Weights of a small transformer language model.
Training: a variant of Adam for these matrices, 601M tokens, 9176 steps.
MLP neurons of a small language model. Each row is named by its layer, matrix (down: output weights) and neuron, and shows model dimensions 176-431. Each number is 500 + 50 x the weight over its row's rms, rounded and kept within 0 to 999. Numbers have three digits each. A neuron's up and down rows have the sign that makes its largest values positive.
Before each neuron's rows, "fires before" lists the tokens most often just after its 100 highest values on Wikipedia text that the model never trained on. A number after a token or word is its count.

fires before: "2" 35, "1" 28, "9" 20, "8" 6, "0" 4
L7.down454:505510502487477529420535487550521512511521468463559487505549470531440503464465469487446404586517474506528574492500483506497391433366418459480502486484506511390489575570489445502433521466543596453486426521552478535373502551576502573410516535568449461504567478414472437476505513482484540515541541447499472458446425632453548563457445566553472511582505513408533606561508425578471576506492592549501503488483421536557418468451513563363578462551527556506555499578499525444422487492392506495560538465453568549592589527491517429587466568553543530567559491498561570463559463505477427462615452445545551510519495547510416619508528493471483526435413540468447525493387461486519492531552596448539503562404455451488465567481589554474511495471550478385523545476559511477507509409487509

fires before: "2" 22, "1" 21, "8" 6, "3" 6, "5" 6, "4" 4
L9.down1782:564460485530529458521532523596501588487572504473505441543541480473496432515503446528491569499536456460523457422499484482533526454492427557508422433567473490567395502497500532415503488471449520538544469453468539546593453435596560489534449489635565568383510508464457584643539485464458473435542456543500463567446511414530511519485427539466580451440410545510555516466548519497452421499513545455549436525404544514541481451509504380546519533594560470461506561425546471540496541561397507494555534454527452537428513398499520589504452414540516425590468476483522552470521447542494555495444527489457542621466513470471544479520434486504479512479443458450474590458416549467579520479558521478446554502438587467470546547503425532420529508560514405631474514565504503535551547598516407

fires before: "1" 29, ":" 14, "-" 10, "–" 10, "2" 6, "9" 5
L8.down370:528641571409420597517481480502437462499418513476526506510474484464465461532534477484555475585475445557482467529497544476532474560435454498551628501505571494488409500494511498548414422499543435505420520492516477494492512564456490529473585601531506515430540476488485499554570504427444521568623513556475525492379484609490537516483519501477484559558525467543496468402521573563548491574525497447477511490459432484510439477467643521479478461526468548463441471611537490464529436449488455461493551466545486498429525510559437569525565524527479539543510478526510532595438574584597474521443597369501541481567491487514529505446445433559474556537562420416392483490454473570529501416446517575453523488471477470510501525481471512531480478529604527512484391529509497541519522501422589

fires before: "0" 17, "1" 17, "5" 11, "6" 9, "4" 7, "7" 5
L9.down1736:518499403492487472520458478579428564462535455535403516464546556485459421517579546477550473478457551488491468547526489567533533531457517428485483453548538461475393476490569529499494452547484454482420518531493473588529493487498612473459453547503505562513451526426459507508583529525579484654545498462513491478543451525469394388522498541426573500448516557473442460407456423544507621525493484493453452428511559447444469486549497455574528438518482538485430563393453438494414556488385466466529551546556486552570526592522413525407483422445563538480463512478515468555468490536430492511436526508497428520468482527570546475484532461482499569503573464473513516526472579471507484567540551532433427472512464442480491470514476436470441459523452574526444624404551478565542391472504490

fires before: "1" 21, "2" 17, "3" 14, "4" 9, "6" 9
L9.down796:482456491515550549527443590489477508473389519471484493404528462481472427453464483486436579415511507465479508501442479552518475497485619493466487442533538444419511573504442478532470512564452471392516496533572507432494414542486484487536547458614496500523485430499549499562572375470507516609469442434501589423355498496464496452540509502480572520459514524583519465449463454489461449455521570465486470517594489502462528558521462495440500430494424488515360502483570450572594419486468498444413414474560467471516440446564572521493535521561546496452579483499598488507527511591457484550462410529538442596603489566564470425446527524449461516457581406450484552492511493453516416416455648430569584553574399442443434476520534478415469510496531483570413569500480497604448595500549492

fires before: " |" 43, ")" 7
L9.down298:544535553470508492452573494523563504404570519521556442434444574533484432448426572541519446583464564621469458460482489608453544525574528513522580484533529514464545539510488333455548444553519564495485507474486578447483476460504526481462455466462465462457521502519512564515553541520491547474470528516493521452418532509472547520630539509546477556496479502495470561546511453466573602555460407421395416532544563490421467466549480490560501515480537507509454456493472566517494362501550477549441475474490561468499539437443448546469482422501476482454488540427588476515568478538445411459502447530523496536441490374474459493598591626427380435475532504559559487431618492374495447490551550512558517507502526519588551629532477443529368418520483538458492486566392491519499526453486459

fires before: "2" 40, "1" 40, "born" 5
L9.down1775:564478489489485438478553496490505487493427469456477533562500498509555442402552446508530547530458477478559503567635474477502487479454467551390510463510416447485666453535479550545483499367569558427552524449417469483502551440486469540458512598445403531439549577515466525507451452552481520538450447427515629451461527479427513430538432520559480539610504448482469451529515424366500492424512490599456565471569572420513521453623453522471566512474477548441551440544507481554498442476432502509449474472470512484530589517526549426582412548480553477429462497467479537535559501444519535527568481490543446528520545428551383495479473504549508441474581514571503504453434605499402446542473468460466494595533496527499564553490515584474457526460568513410486543572606551425451478541420554

fires before: "1" 55, "2" 41
L9.down1232:447478428560420524448524496501415532434500507506523589466437439477503438480516553535448563534439484413532426513488463586472520465552407436495412512547550456534561473508560479540460571385540526406522495473452494565513581473559514533484506553495471487480461571541569506498436407471464456517494491451455531529339515449467518547442557565444499496524496477513532511568443473566536590483424518640508522496506492564505462472486458491528476487549454483467450515575473549545489543501520584510524383433429482553475461531456404477414424427384513494544554491512476555492463550457517542467489534475562441460500496474548450442491345615439534475491442539539512370363456482527506557446506393512491516475522500495518489510561502499516482515451462454514543465583485508514507593559533580

fires before: "1" 24, "2" 18, "3" 7, "4" 6, "5" 4, " |" 4
L9.down1258:566471527543539513598494570428481578457528521574522474510454500560436508531596525420540421474543570580540479490526537515495398506475519569595511512451499558515485540507568458453525430426472494478499484539551500495540506616419453575400424438507430427566500571547470535460479469552429529506497425540594568531456488509483477472487506460446579458438411501498491491501423490445410560525521521454476517522489460477515501482644453488474487452571472540486486508462480421490503439541539418432504439477549500450444395414430496543536540514537476636533469513464483579481420423482455497564476571606465477517502539486573497423532479423488502502506519468583504487604519440578480455564503456542563546517502461535470486491492553540581459417424620523589554470535569491507596582447496431

fires before: " |" 87, "." 7
L7.down1615:453549562551497462456583535564447490528591427459452567483478498472409606557586500516462562459489495458541504548545513586527423496455467483444564418375524515594510596426529480532490479468604460510600440518504432553543472487377570512551540536470507427476450518603483508417501463524497445583464566431398539595592499456519562511519493509491526491548566534552478614558465445511507489445517485568496476437493589455593510498406466441514532438545519491556514567508391441519528469520552512544485539477442465491510496471561556517534496437455361560601560501537424519525564552509463534546414542413538553463571522491474531493565539513458483444558497500462545533428576412589431445536477452382529496445489461494420515490506457506534488473497427523532505557523504600516471535572452608

fires before: "9" 21, "8" 18, "7" 17, "6" 4, "ner" 4
L8.down444:579500502406495496462564487585459403438465515628414520460521432536523570532571544520489557523527474454512590540490457513414505475504504413536559541514517560492501496453446514517567514567533534450520453524528549473488562436518476508496463502517553463519579543443458504475481469508609453445526488470547558467737533555519481490543436546455532474514485484477504496504518507446421518485473464435554425536543474416592550489481529563440560387474535547542537537497511539558557489515515451451499530596446571445469473575545493366411611548495509537551415570451462476571503491523451569566507507569538490614529530575445550503499477413503503495449462488561564490549462551470528490452454457523429503541485463410509525553503563635515483574483489508461402459561601519530390492489477563

fires before: "1" 48, "2" 6, "ich" 6
L8.down970:494453484494500433500429519528495439521550456553589543509468406483436457456548536457441456442546377507544482551457530502467520462512451562379474557467475476534516509502512470531503573548603627507466499549538628503412530481512437454482573550524493518515478464508445521478461591474533446466499449493579438450551569442477469412451557460533474498529502531506518538497502528563487528409439476452571591516497456484486601535494403493515416471526527514535469469477585530557558545450484467514590439461453505506441544498409547518489474532499472485492469408482482476498452550469582484462432590507489370515496487449554485560447525537478428532591512457486524429469571498508439492499533433530495520544613532491498533525486507467409551516485534491471529448502509499577522560557392504

fires before: " " 61, "0" 10, "3" 7, "1" 6, "2" 6
L7.down1159:548519501504597540479486567553566606456439556452453560518512555489523437512473450551412570574574546467506611543507577567545538563488490517469452542533490408501586580559520581470458375500443442530461480465461432561453475418451478510514469439525552581486545493462445497523566517455414464526412506452474451473548432544530491488491523553523520469384538558483556590456551542550504502521499445516505499469474493491458581482470460598526582536452541550532435473514524477483509511448553520454550543507479415441497480515448477413504529495504543445538456548465495504371457545591471426474470519473552451559569489538579494527480529424575501506518575518411535512464455394461467529541445605475448460455478519437533458470447415506542485426540517512493452500500468541503478403415538486

fires before: ")" 52, "1" 5, " |" 5, "0" 4, "9" 4
L9.down1237:541445465543584439506493482469528439552403519435587518529456505476456479562516496461493479556493514511510460545458567442491518530422519426549458531532510518546426451466398584536505490596524437497528466463524588436469449551553484437485481458389456486557503476431500518546471451518485516467505433488462488478270499461483493497519570536392456461582500461416547549479388574585585474547607407460584550487475568537517483441530400533594515590532538536525486465619439546476415475471457540493458529463469472544479538448465519488599539542463494502415525492499466422437541547455518459491470477481547506572530540474540621502424555455479496483553531444509517512518530488550429375540498529496498450467478465472481455524549483491487483474385432468552570566371473468449492408490443566

fires before: " " 78, "1" 4
L9.down1311:464485570542454479505472527560458555437482453458545491491509515516461529536500406487541466420445475482452448431457466635488533449487454404530376523466490531384563527527507460522546521507432509485406546493509428536411508420505552573487493557433523492485522499550489506535507570452531449529529462528502505514495514600488470435509563622562569480551429500493548546498513462547494493450507568591400381505517539514522502562452497403450610525544530566547622478515502548541533514453506519441414424489549593564505470559509478477458558451514478535490411527480487502415514486426468487478463416422525520448414493475536437461558440459543438589474463413539432498470470555473513509503523432496531542435446392632549533547510519520507514547421555488539464514506456595547458463578501414

fires before: "0" 52, "1" 23, "ph" 4
L9.down1403:433493484472509448438384602501434540624511554470453403447494414518492525514496517510579468540433444488421507513493562554461508431494600538509511457594432448503496542477568487528469478574472546553467470515474438521477508524442540524512471441534552451459532558437456519593475479484481457417540502436514514538554463549409501472448441514397493442460468493495525488455512528488526472473478501470520479509533656575475464474540448461534485436486593490428424452569632536535485462575568507479497524570470471471454489503519573400526546532510484455529534544473450524495508508546463427451487537590474474579514457448619495413480555449447510543531505537413493570486554505509508524567429559519483535602520518518586422534504464487451502571532548492508518564463497516518610557529567448

fires before: "2" 52, "1" 23, "3" 4
L7.down535:484510445418518554527488505509519452559562541411470500475442451450541373538619485578460472480481515442533501545504485500580517457559488477489491446512460446453557514528566523523440526540458476448467517486500481510585525499495491506559469583504578538502489605413477510397549488457585440510567437598523471423453512497490478422519408515457450524438488499556514486601570454567465633506532517521525476580501526424534522589483443473569579388523532429484544472437368463495500470470447509530575468538439453533441583594516524554557468452496478588566486470583532553495541558404559526467508496530543482506537541531528474462484514512486468516515471460396562479514494505424476481484401499568557433490390472483509409557589488493442511577496474467558449395498487482535596461533593440

fires before: "0" 28, "9" 17, "1" 12, "8" 7, "2" 5, "6" 5
L9.down1781:571493456591570465406492548519476534492408497593487447436509532452458454460440536359392564484507474444518534552547590508537552430578581549498575561569467553483536488404449509518505572557479507504541540544470451478457562537498508540491489440508502403509461517456563383487491543497528419425571524491546526491662499509500496478631587539463485567531531477506476482486488589477505525564511467593460486516545556525446511432504538571599565478534520418503515437520512479485511424455455600452461539506533597418465545560511365487530520572431448463506514472525543472575509537507457510510538516577491462545443522482494539589436530501495568543558574510595493462466529609574466477433475441477580458410467450532422535450582518464474508530560435484548476515551548535486519396498488589

fires before: "2" 47, "0" 12, "1" 11
L9.down293:472486569462417510540513422558458505564549444512419453497489425453530468511531520447466504503376499496497446508593479488500511473437526464508444532568546534490578509533419589504436474415512453380436518461444461528382414443470473535479569516510502466573553454515474405525504432510459548505515578511482507419371525524548380551401565550463465454436504507544461503535481447464535519465428378532412658489459540530547418546457556432517484550461504528486460571511523494476478446545494459541596517466530440477409578547458484529506494518477572474410513473554508484506459529500490486515431472492525507523501376479481458464521391497458447454548480404487531628462525573524450653507521472537483534499552485431471564517542522485505541512430436465471554463508531480581502565383558558

fires before: "2" 39, "1" 35, "3" 5, "7" 5, "5" 4, "9" 4
L9.down1207:515409549506580415506484611510534471509541477493404437493403427573595496504470483512466340563496403628502509594429433510545567495499465460442455453494480578477511440473536564532456513540493484538532447439581431496432383453527493489432551555425435524506438504465541503556521472429535494498535514471515517426524440524466577463554534492536404516445408460474531537557538469542533557488478515514489544495476561408512528580535446515479420449465562504397456463453456507501513484502522515472433493526476510495512424533546561574432624526433499499555445538469491453489501501465505507564445529550511463498449528562479493430471443496397589526491524458437506634548577488539547558539492449506600555413466529524530558464506540564531580520502459586585491570487492529563511524602611385

fires before: "2" 57, "1" 38
L9.down1116:518569586477477487519563463434508461438584484519550412538470465566483480479477455448512457443537501487502472538569581512508437498482459493491520509481510468566581528455521459441492582414518422417539519589560546534504568470571545471474539539485457423524487491578510442494543514477417495517508470446522541418456449489550475596538402487515384550519410494435558494507439425527476618533571551537436483456644464485488577484602512572562453401517560470428519514571489519449521528447354560482427464476498511541576532508546522492557538529503569471507469499439515547504561578496524548528432514550514485550534488485552493467479403498512452381454484470496480553483494508562527497545506448469536506462496481458449476467507571424551512520460435515537480440614521556499606527465479496

fires before: ")\n" 30, ")" 18, ");" 8, "1" 8, "–" 5, ")\n\n" 4
L9.down61:424541488487499476515547514575504474482543520384494471498486431490605408491481528460514513528507491535427454463435532481406502632406507455500586576466485495480513510537480555442595496575588448415481510544561464492436477520513513492469531469490541560471552454495538468613540381611551572477532417526503407491342535496537513489440537544434467518487450529520537549487457464489488586486448580470477525434499527487506478460435472541473460529603515534424493474541421467489499380504525476552607550530532481581489522559527548400506371447399600523476487574542478490472520525566443481483559548475435539570436461455476553450477461511473490494439598442475516392593540494469476492642539429456593496516500535528516606589545526492501475475535464494477435561421468487440471526420416492

fires before: "." 30, " |" 16, "2" 4, " as" 4
L9.down1655:527617500468518458521592536481589467539472524516500565525461565467469499476505436504578545459554529584416498469502493454514430512534472526535503541466493535500479588473556493527541464495470515557604476554527496575536533519468474562478605482463518472429472513524508509514546538451468477517407573463448549525627533557512463468533493482530465526335521521539598651435489530516529484512585547598487557524463509527576536534473491478470534411482588501571542591500593530433466581457486602495480554467495547437400496529516504498402522464524462468515584472478516493442553390480537523418568468494617498557553525553570451452528562512516524563480562492357614508533521444554420466459524497503458428493454571494519552489479495465442417525553474439578469488484490498551475434528484484

fires before: "-" 45, "3" 19, " |" 14, "4" 6, "1" 6, " " 6
L9.down123:473516613571522500480563435487551504485547578523466487527530551446533512537478525501498428419489549561426492418458460439495435516508531484491481452507477526491503503491512432511583481554469551532506574415333545546459545497518494458400524448427466496529554469565487499487529531519642510534546462503510535522507438507470439450451504544516418495467553532498408463545525419545532545600506522528489430461476549493418482558557487574474600495494510416431609520486504426537528480451484548447418408464559561515496564481482604578457530490514521483413475538524419530481563496388472507535540481446509396531511506464480471496572480519534463513499489588473516450441560515523552407591657566485487495494578525539511531570429474355447542453452458527515495537399416515472434477527489522

fires before: " " 45, "a" 5, " |" 4
L9.down465:564613559563459378501484505542456483509485493400504468487568509512495511502525574511521499556478527483437474488531466417465501427562577466512555455541500492512481481496575568471408508535501437504547448445560489613472391497493504358472549523521478514497483546423507579568522461448488523449471471501422534531363474521530507407512472520495570358448509478535554526522487487504500475538464534465516476546488548497396484533470470526449489523529604562583473492658513523480492533523561546478500470443524499446510481475478538428542434511491550460509503460546485594574504472483411524519570588532459485504560412535430504374535482489543452566535497523596527535444542503514504427582529569453457427573465579588493498462536541558619510436550522518498554663425550489425497525523490489

fires before: "2" 18, "1" 15, "5" 8, "4" 5, "7" 4
L9.down299:494469408512462570414516510504436428433463493482580492473535495529491421461462520510523471541545479484569474494519512540399464509473467469491490549499422548440494504544517439610540394450547530498497454418395557518401522536494513515404498433549497491580531545534540466511594534512553431523586443494429489561540474471491507469463469461468446491507526452497485428436501535480540570567521545543498504516575517492465524495453583473420600441531566527531507491372545435398553488519463566578550498519542427505501569533490436465568546550431514509597526521472486447536475555472486561470577457433488483473524505520487449443444439446574461505371567471522530416497461352563577539532456504616504455433586489498581526463490481550554535432527582567599544462473491505477525459533472500

fires before: "1" 44, "0" 20, " the" 5, "2" 4
L8.down1311:459491587594524637494583541550524639524428524412458510496431486540422435522407505539520481582568430488464473484546608501562475522531453402487509335529508538493434431429489521522469480407553560466459556459467528482533502550482542501578483498547528463473458485422470469382440399518472547448558524437566496495602556537512514566462416435505469420533509519520487473432595441503449485514485511498503559512473433393447490500530480445511437510515515486616482500417446604486464434543488451526449512494526432396426487463504481489518569524448461537503468584543503469556526457550385459556504473505501531537435540534557488486346467397453568454385526511524470402462476466390467445455461554504535461452571448464595479527546495571572437528549510436431487458460511435507420433405481529

fires before: "2" 34, "1" 34, "5" 7, "3" 5, "4" 5, "0" 4
L9.down229:430542471440553528443535420575481532489445597507484491471487584460514464548524460448450497467396573565422593398562485455609502466533509472578491503434498517440475511504539483500538374642489393569546494448544567520517466424462505553473516530351519428475613434561521533456501465450529542527502503405550548507494477533519515485451452487478505394442542540527529460443576483461497348614496476498398485439454507530467519466474401541489457387557491481555514536508513522421573459532391569477507539585511517511519424464556495456498568487535513554552478497457472640533591485497470434503482443489586514449499534464503499511477513549480557442448503537536486550480533572493532494579429461492512577522483485519586494523492561479373493526475524494507483487466422530538513503562489484

fires before: "0" 44, "1" 27, "2" 24
L8.down906:610539481466506422539435485610530521400508501609530569513425606515480594524523479561574606522482554516521508523499407401513537537456444404435470498518581562515517464477454437504603499521487493468585507541458496429511465481526530525411532492467483496427514542525455521544514510431451468524492445494411573526778537581465543501538490473578459565588502507470446510473514489503507429393548506501452472526460574494515529460475482476559512462576552508466479520489537472555500473442513499463509418437530524540491469512556590443430481519426522503567467539497475496520408450464425534490481517539468554511457538618547491486503484454522557491507412505508510547435608397505480534500505507476522540502497484435496557539586495493603532578453499487528476412537538520505505456473523545

fires before: "|" 35, "2" 13, "1" 10, "–" 8, "." 7, " ." 6
L9.down1024:517496465521531523546489494547501515465425437436515437472594523585526510574501515527517528393460471431545560581513498504526482515513489470541460436456487556590495509476556569575545461539453442415512484496434482453531426531502414508546509496487538416519475488513482442398476508573461566404451486475562501468510437504540507482509541501513498476476452560453374500443580472475435466418518525481451490457510533420495477475578491533524573568548499551543526524446462527519509581443439495472492501480505536525476467623527445445588512598398537397488474425532499438425535446422484530575473420537437519511551475558482491486443539475417606514535487499500548548446426408557524471436408452544537477483545437538549554516615588515461499585616567501470543518417513447480484477482535467

fires before: "1" 25, "2" 12, "7" 9, "3" 6
L9.down558:504582520515578459471463585542536474598493433446427488567558491401490511457520472484487455519440495431522458420505547591551442533622496510447458550484448515501441523469504569514592501530547497466529526474444513411435477413512433516490502576506473602511447480531500480413533444556469540456600517428509579456505540575509541510508445481501487457497460500597507497405516445491530517561487497520469510409474472468495518532502491503530584522501437534455490477562531485479516573512535527499450460480578525581474472560455419510515424529585515533526421508495592431482526513431436483445495532570487470507465410454545446505416464602438548515461541513515511356492509464534548573508441410584553566457559428540487463475456508517556499579530523454398537507487580395542543435460367527

fires before: " |" 42, " and" 7, "s" 5, "-" 5, "–" 4
L9.down800:554567507492473527528452444459399468445482478560502506499473461585502492453450523487551442563540547533476484433494474438583527436514388546519648554550554470607513374491465555485516498495530558504491531438435414459410463534447528472470528470415475570515501493490501443571458452568561528471432487584543451545436506466509473548570509543535445499452510440522488542482431513517515480521549445476501562510459394543556596452448515501471516555490497529461487453462507531518538486573461543540487532428516446367509538525509430412497478526535578487567504528505516664466444540523539530465526464530432513437520467553580573475443519432457556441520439422427478534633500505609473477439551481649458391521564521473462475512561567494511497492506457510594485482503482515496540502472595495

fires before: "7" 26, "8" 25, "9" 12, "6" 6, "5" 5
L8.down1258:483387463503521508393479569604498540483436459594468528513590464533455526490498465518506429419501485485551539505478489508489429420438468427489433607466379463483532499461506529461551495463416420499497510471564436399454423400505558583540442499483573452498450449500546445495477599450479505484553492507533440544663440645447549461492482536500620435454485457565527458640555485527532459545496546466542525524518542406533491476505476518450484480508477526499469464550584544466416526500481492563491554545521515527532475414448482522481467450525500521556494511546517550473459554505484563544419462461354423555491516592422441523498562532527477534440467493542499587515581520464480552447504433512398404530429590435615441502459436558515515555401435538521481439505545582525458427544474465

fires before: " |" 27, "1" 20, "8" 9, "2" 7, "9" 5, "7" 5
L8.down1269:462506529521539506538480536549490493407524551448537507568485556484525502434490510474407558557471629478494487452448520542546509450426460554482542488561494473539522498477507468475531531454534559440481594503528516495489501520471506511538395522417492448504541372540362585607516482478453517502547458342428414545539467492519513571477523441535504411458518563498509601505508407499539478520411569541528544511530467542441451480451451473431492497538527525571548491500517442511373471431511425503497446509539456591564546487516503400438532447521558496533480414468510477497518444511431438541543520589547421491505486507558535467482494538539474535513463556534489526529517452559552502633453518403486485430480421454455523489499551452521552522455420505449589494551547663493506534430407528

fires before: "–" 29, " season" 17, " |" 13, ":" 5
L7.down1340:503517528531503593509504627506574491518597443504546494505499527447507492428462565416557438433596571560481438578533432572469434538604596490475525524490467526499608489480475436530535501489491553511380512489439511497467570494546573397482415525561473494513452523448481411459532578437532442490550486476431604509577458403464471504535528503514445546474544534503445486486560565460585505525440508514389487556502576555560463539524434471512454516579507521513505514474528453510440383486528525495528528588503503373479441536534469453581492465441431497515505551510488507450522408504467543462522520481487440544517436633512487521531571465467426578524455500516443438487446602439491535538529413405521491582449533565517523460421549516515482490502465566569550493502579512458463447442512471

fires before: "," 34, "1" 19, "2" 9, "." 4, "0" 4
L9.down651:612523542546651428530474471479550432480546572583535506570549533577510535426451456537481551560539564594472460519478510455555535523527520509542518548417448532544526549437480544498477496478483461475495541574475445504427500513460467480412479431512490500464499555503442480449482541416511526392440413487444533518368461530443477546506535549495506478498481517443432454537565434504540498513537477494422536569505503391513527551551396557387490459384544517525470481543501387502479469476425538488463531536500559522457468491450511566489451549508532516504476528502507481475509540494533581525511512497482496495444475505473593502477503487451491480431472565490496592461571450537483456515505501452498444555515445439442419435579493449553489497517491540480424542530569482429609568463647587

fires before: "1" 43, "0" 27, "4" 8, "5" 5
L9.down170:431466530506568472491573441475507563621461487510453495512493516521547579405506534498477423521444530497502479451442421444513609422445495397451494466470507526429517478466480502576474477590454571414425499503412488550509461451524507517491495472567569557396513467482485413507461442484517510457439518563554498607568549463461433467498544518498526539490468403474598541463429508552423423514454445466515567498491377490534506448415495393509563453548534447571504519487516517546567465469492475578522473525440501483515487512447520449448499480503494501518523517552468530489544575551418558484496424546452378469576461523495547469471545529556591483560521585476492609584452469521460511473514446447541444449502560482449499519505514457543564493500459536518451443460502505463517459487469654

fires before: "1" 18, "2" 13, "-" 11, "9" 8, " " 5, "0" 4
L7.down240:552507516553472457512510481558536491494508474531487565496418543502473594548498526538579597465498576490517638483430522457552448507496492556539565475473518444518436499425680472513481552526469582528472472387603541457427502552493503553424442469614468543593533493485523446458495406477462556548499524484505425503593467423530563503539416473403543482542546442406427472545581547512417522575512533475533350519487524566490516573490490561505530512485518461530466469610437580527485514504478491512577493452496513534452524456545652514565521537535571477418521440435534491505465551460520510506506456580482498551513480510526477460523577515452532446498470600554452454387501462441514504489540462519521530482482512462444480435540504524502523536553376497416617507491474423399481486468477517

fires before: " is" 24, " has" 13, " was" 9, " can" 4
L9.down1251:494468452542511393418538563539585522580507453464436513513511474485454515488509476476476473504456536436539406488420404591523506487517525501543401543567601417491467505553514490456461451495454575529409501517476492516370468537597495561544523432564521433449521460536501462494453548440489539472465459512548515477611525480462482507556458463478523457546529505483504441436516563476530452486410507547489575540498465584644450489462496519540540559516516539547536499478446597487501479564509502463483383528526445569503468522470456509611585437550423467551472405470567488597572468454414530547492468494603557520544573466564599468466478536510526622463572510475511444453487396529517467523483576524489475618494540532502488595565513606394443566506493461523601538454490426504491469442540476

fires before: "2" 32, "1" 19, "5" 9, "6" 5, "3" 5, "4" 5
L9.down388:495518443556521468442491499559544523529368574468482514481501412504434521450475555468538513486437585527498450512499505572472512507452504539453480457481414495543504477501538474565458525526413438554512656531555507522532483552558500451471469471503449551468536521532511556568458537477517581460505509574486568540535449471550462613393492449464438496499502496538494553544444393440594546550510612444503523428580523473530482477543509488476519440487459494424523588455545429538569470555484526340434426454421522426454446532482465425543490538519424496558466508470484519483510492470603470487504501521525471490440530534564567419427481472441520467545507417497516529528516515455603608521508438459524518498474461480483378467517425514492484452537474487435491520513566514553534571501484475

fires before: "0" 46, "9" 11, "i" 4
L9.down136:430382565566528503524422517513466473510383529528423563469534598445521422388568513455527527464550534529526525526481470437489575534537534503424535411419517496433483493548512508577498556637493474536584454440499438506564408456533520544538526526412531477538440450519607486488552502487513459434439535416454636578485547592453527437497450470442541507447513402551498456500551506545427544512495514472466496568519459493516519474420401519504493531462502501564515406516608499431557594505419535510451439511521475490467468503417476551518546482531438515536511460524490547481513436471528426506422532496497501426500519525529485525512440497529542484513540544537485582559497613550465442550466465477521456427582413536462496482405438462449519542453444494567418527449443484508430484544473485

fires before: "1" 36, "2" 34, " to" 5
L9.down1556:479515475526495478424495567576509569465585496483528479471440436420460530481491471583480505557380430540506525454517373477606450480504453607516554540582486500492608567480429421513404481458457467498456463399540490509517535502426449527457476505501578479531481480523526486475542429491448478499472588490486522473622503555587500504596508475429423408507459531538509512466546545591573452505519447520549464553519547477577513507490495587558474440533449554630461502629352504591441554489445438487448462496549560409493428431493547514505495471485513507522551517493509424477470445468459503488478484556552502508530555428527465492516573513548452568489567567490492385442583536519443536504584523407539536529425476445498474542620535472459494530410407420512438476560484566555527447617489542

fires before: "1" 21, "2" 14, "8" 14, "6" 9, "7" 7
L9.down1779:447543473456487485527456527484607504521569567419362510508426589483462453422510570421443536523492468538491500553475523478472566521485563514476537474564477466487567491521494515541485521440484475543424535525479447518424448440470524460463521484557532531418496598493568532474482514506499466554430467624567527480685449449489480446424452585554538572504486515517530511375518461510517490453487509479507490509455512521534544557503508415525563466459473612627549476473505502487518550512465400483535485501500425547541555465589600576538527466506418525518544515530559563487519494492498514482582548494409576468498445465432540534545417405477510553496450526427475463485460482416560562447504569556612527432458428544470514433498535590516601575453526569501437492442514530468621560501500436

fires before: "." 52, " |" 26
L8.down1451:568502590564471589466470473570424556527535524424434428521449545479436484490505504453484542503458499463508518567524481503511489512521407546483492548537518492479524667471491522507472566539426492560490545483492424467552444457417435402528469579500422490603536432548436463579515481563484427480483592550379438547673505499512538548471531436497379567454521442650464561463575428511559496459434429527534490571507437499476562476506470428470443475472454477527528536510504554499480399497476562448505487474506443477464451470587484541401564438543518483437585526467467535425426501485433482517464455400577486496486530449498516455514417552507376531460425473490478460469522551354516497553459535481646441461547475559542581452509561495488489512578462449510517501546519545514460472541533472

fires before: "0" 99
L8.down595:392500398510533558534440524522437447542473552516499482550538597464544520514511523575499548593596483572443571453495357459622513510479607481448550483487525570491547465596494577522571532520507509454516461504524470550546411468470410427549515469565590460485490398470397383381569484471546509531533540481413499541538502507562524498540494532461654442460530547482513528496524438442449490465487484400532501462517497554548449454438539492498467494519560528469558513534516566465504422478500595467572463564511547492498404474514501510453541451529481622483517418502530517483548517491464520522468488485535525572548550509508546533504538451539497419544498503532545481498541530445446476502527520439476507605485572446424462490586448516472510513480601553470428509459435484506395471449503540

fires before: "7" 35, "8" 32, "9" 10, "6" 6
L7.down795:525509452481485497547438596568637535465487419553577499505522491500435448479502500576495507527497495456527489502522539505547520526392472522538466476446563486433557550524372471564589494505481532533522581500524474477495443509501512572556508475551529463419477498442443613548502438444477443547559452434520577525519480525490443533555563498590531590413481585506521488481527598501512587471507480416547561511504521562507507503581459533500443573501487544496543444477510510490455524456528453473518566556476487494476498474459475423503561526516553533527408502485456457549502590442506385542460489543523386544501470489525487493531467475448595466466486511585530433428522494487553499578465552439473435528475469478458549549513469577522505495493546500476428521498610433494489462481522491

fires before: " " 27, "0" 25, "1" 10, "4" 6
L8.down1535:569472548540510479482480465574537474482434498491488552604464487544477441500536527538545425466441504447502537538470546466568550565493502565448408478424482560524425358549514551502465438521470455481533494381527514430475579517514519548551483453468487469492459470449537410569548504450460478446480445435508534475609474569439566555438444546518507544559563564400587512523479445554531469575474494383461514434342490461475492519453467555484568418459562464483550402494434465519455456505370550543537518522539475473500443439511495522602369559549509556580568508509436459436452523481524565512492397483509532454542487455482427503517510389537537558546533516522487445506572508538585448517543511533543519500436464518409533476451421551514509568540549490454498467449497450422474561477444544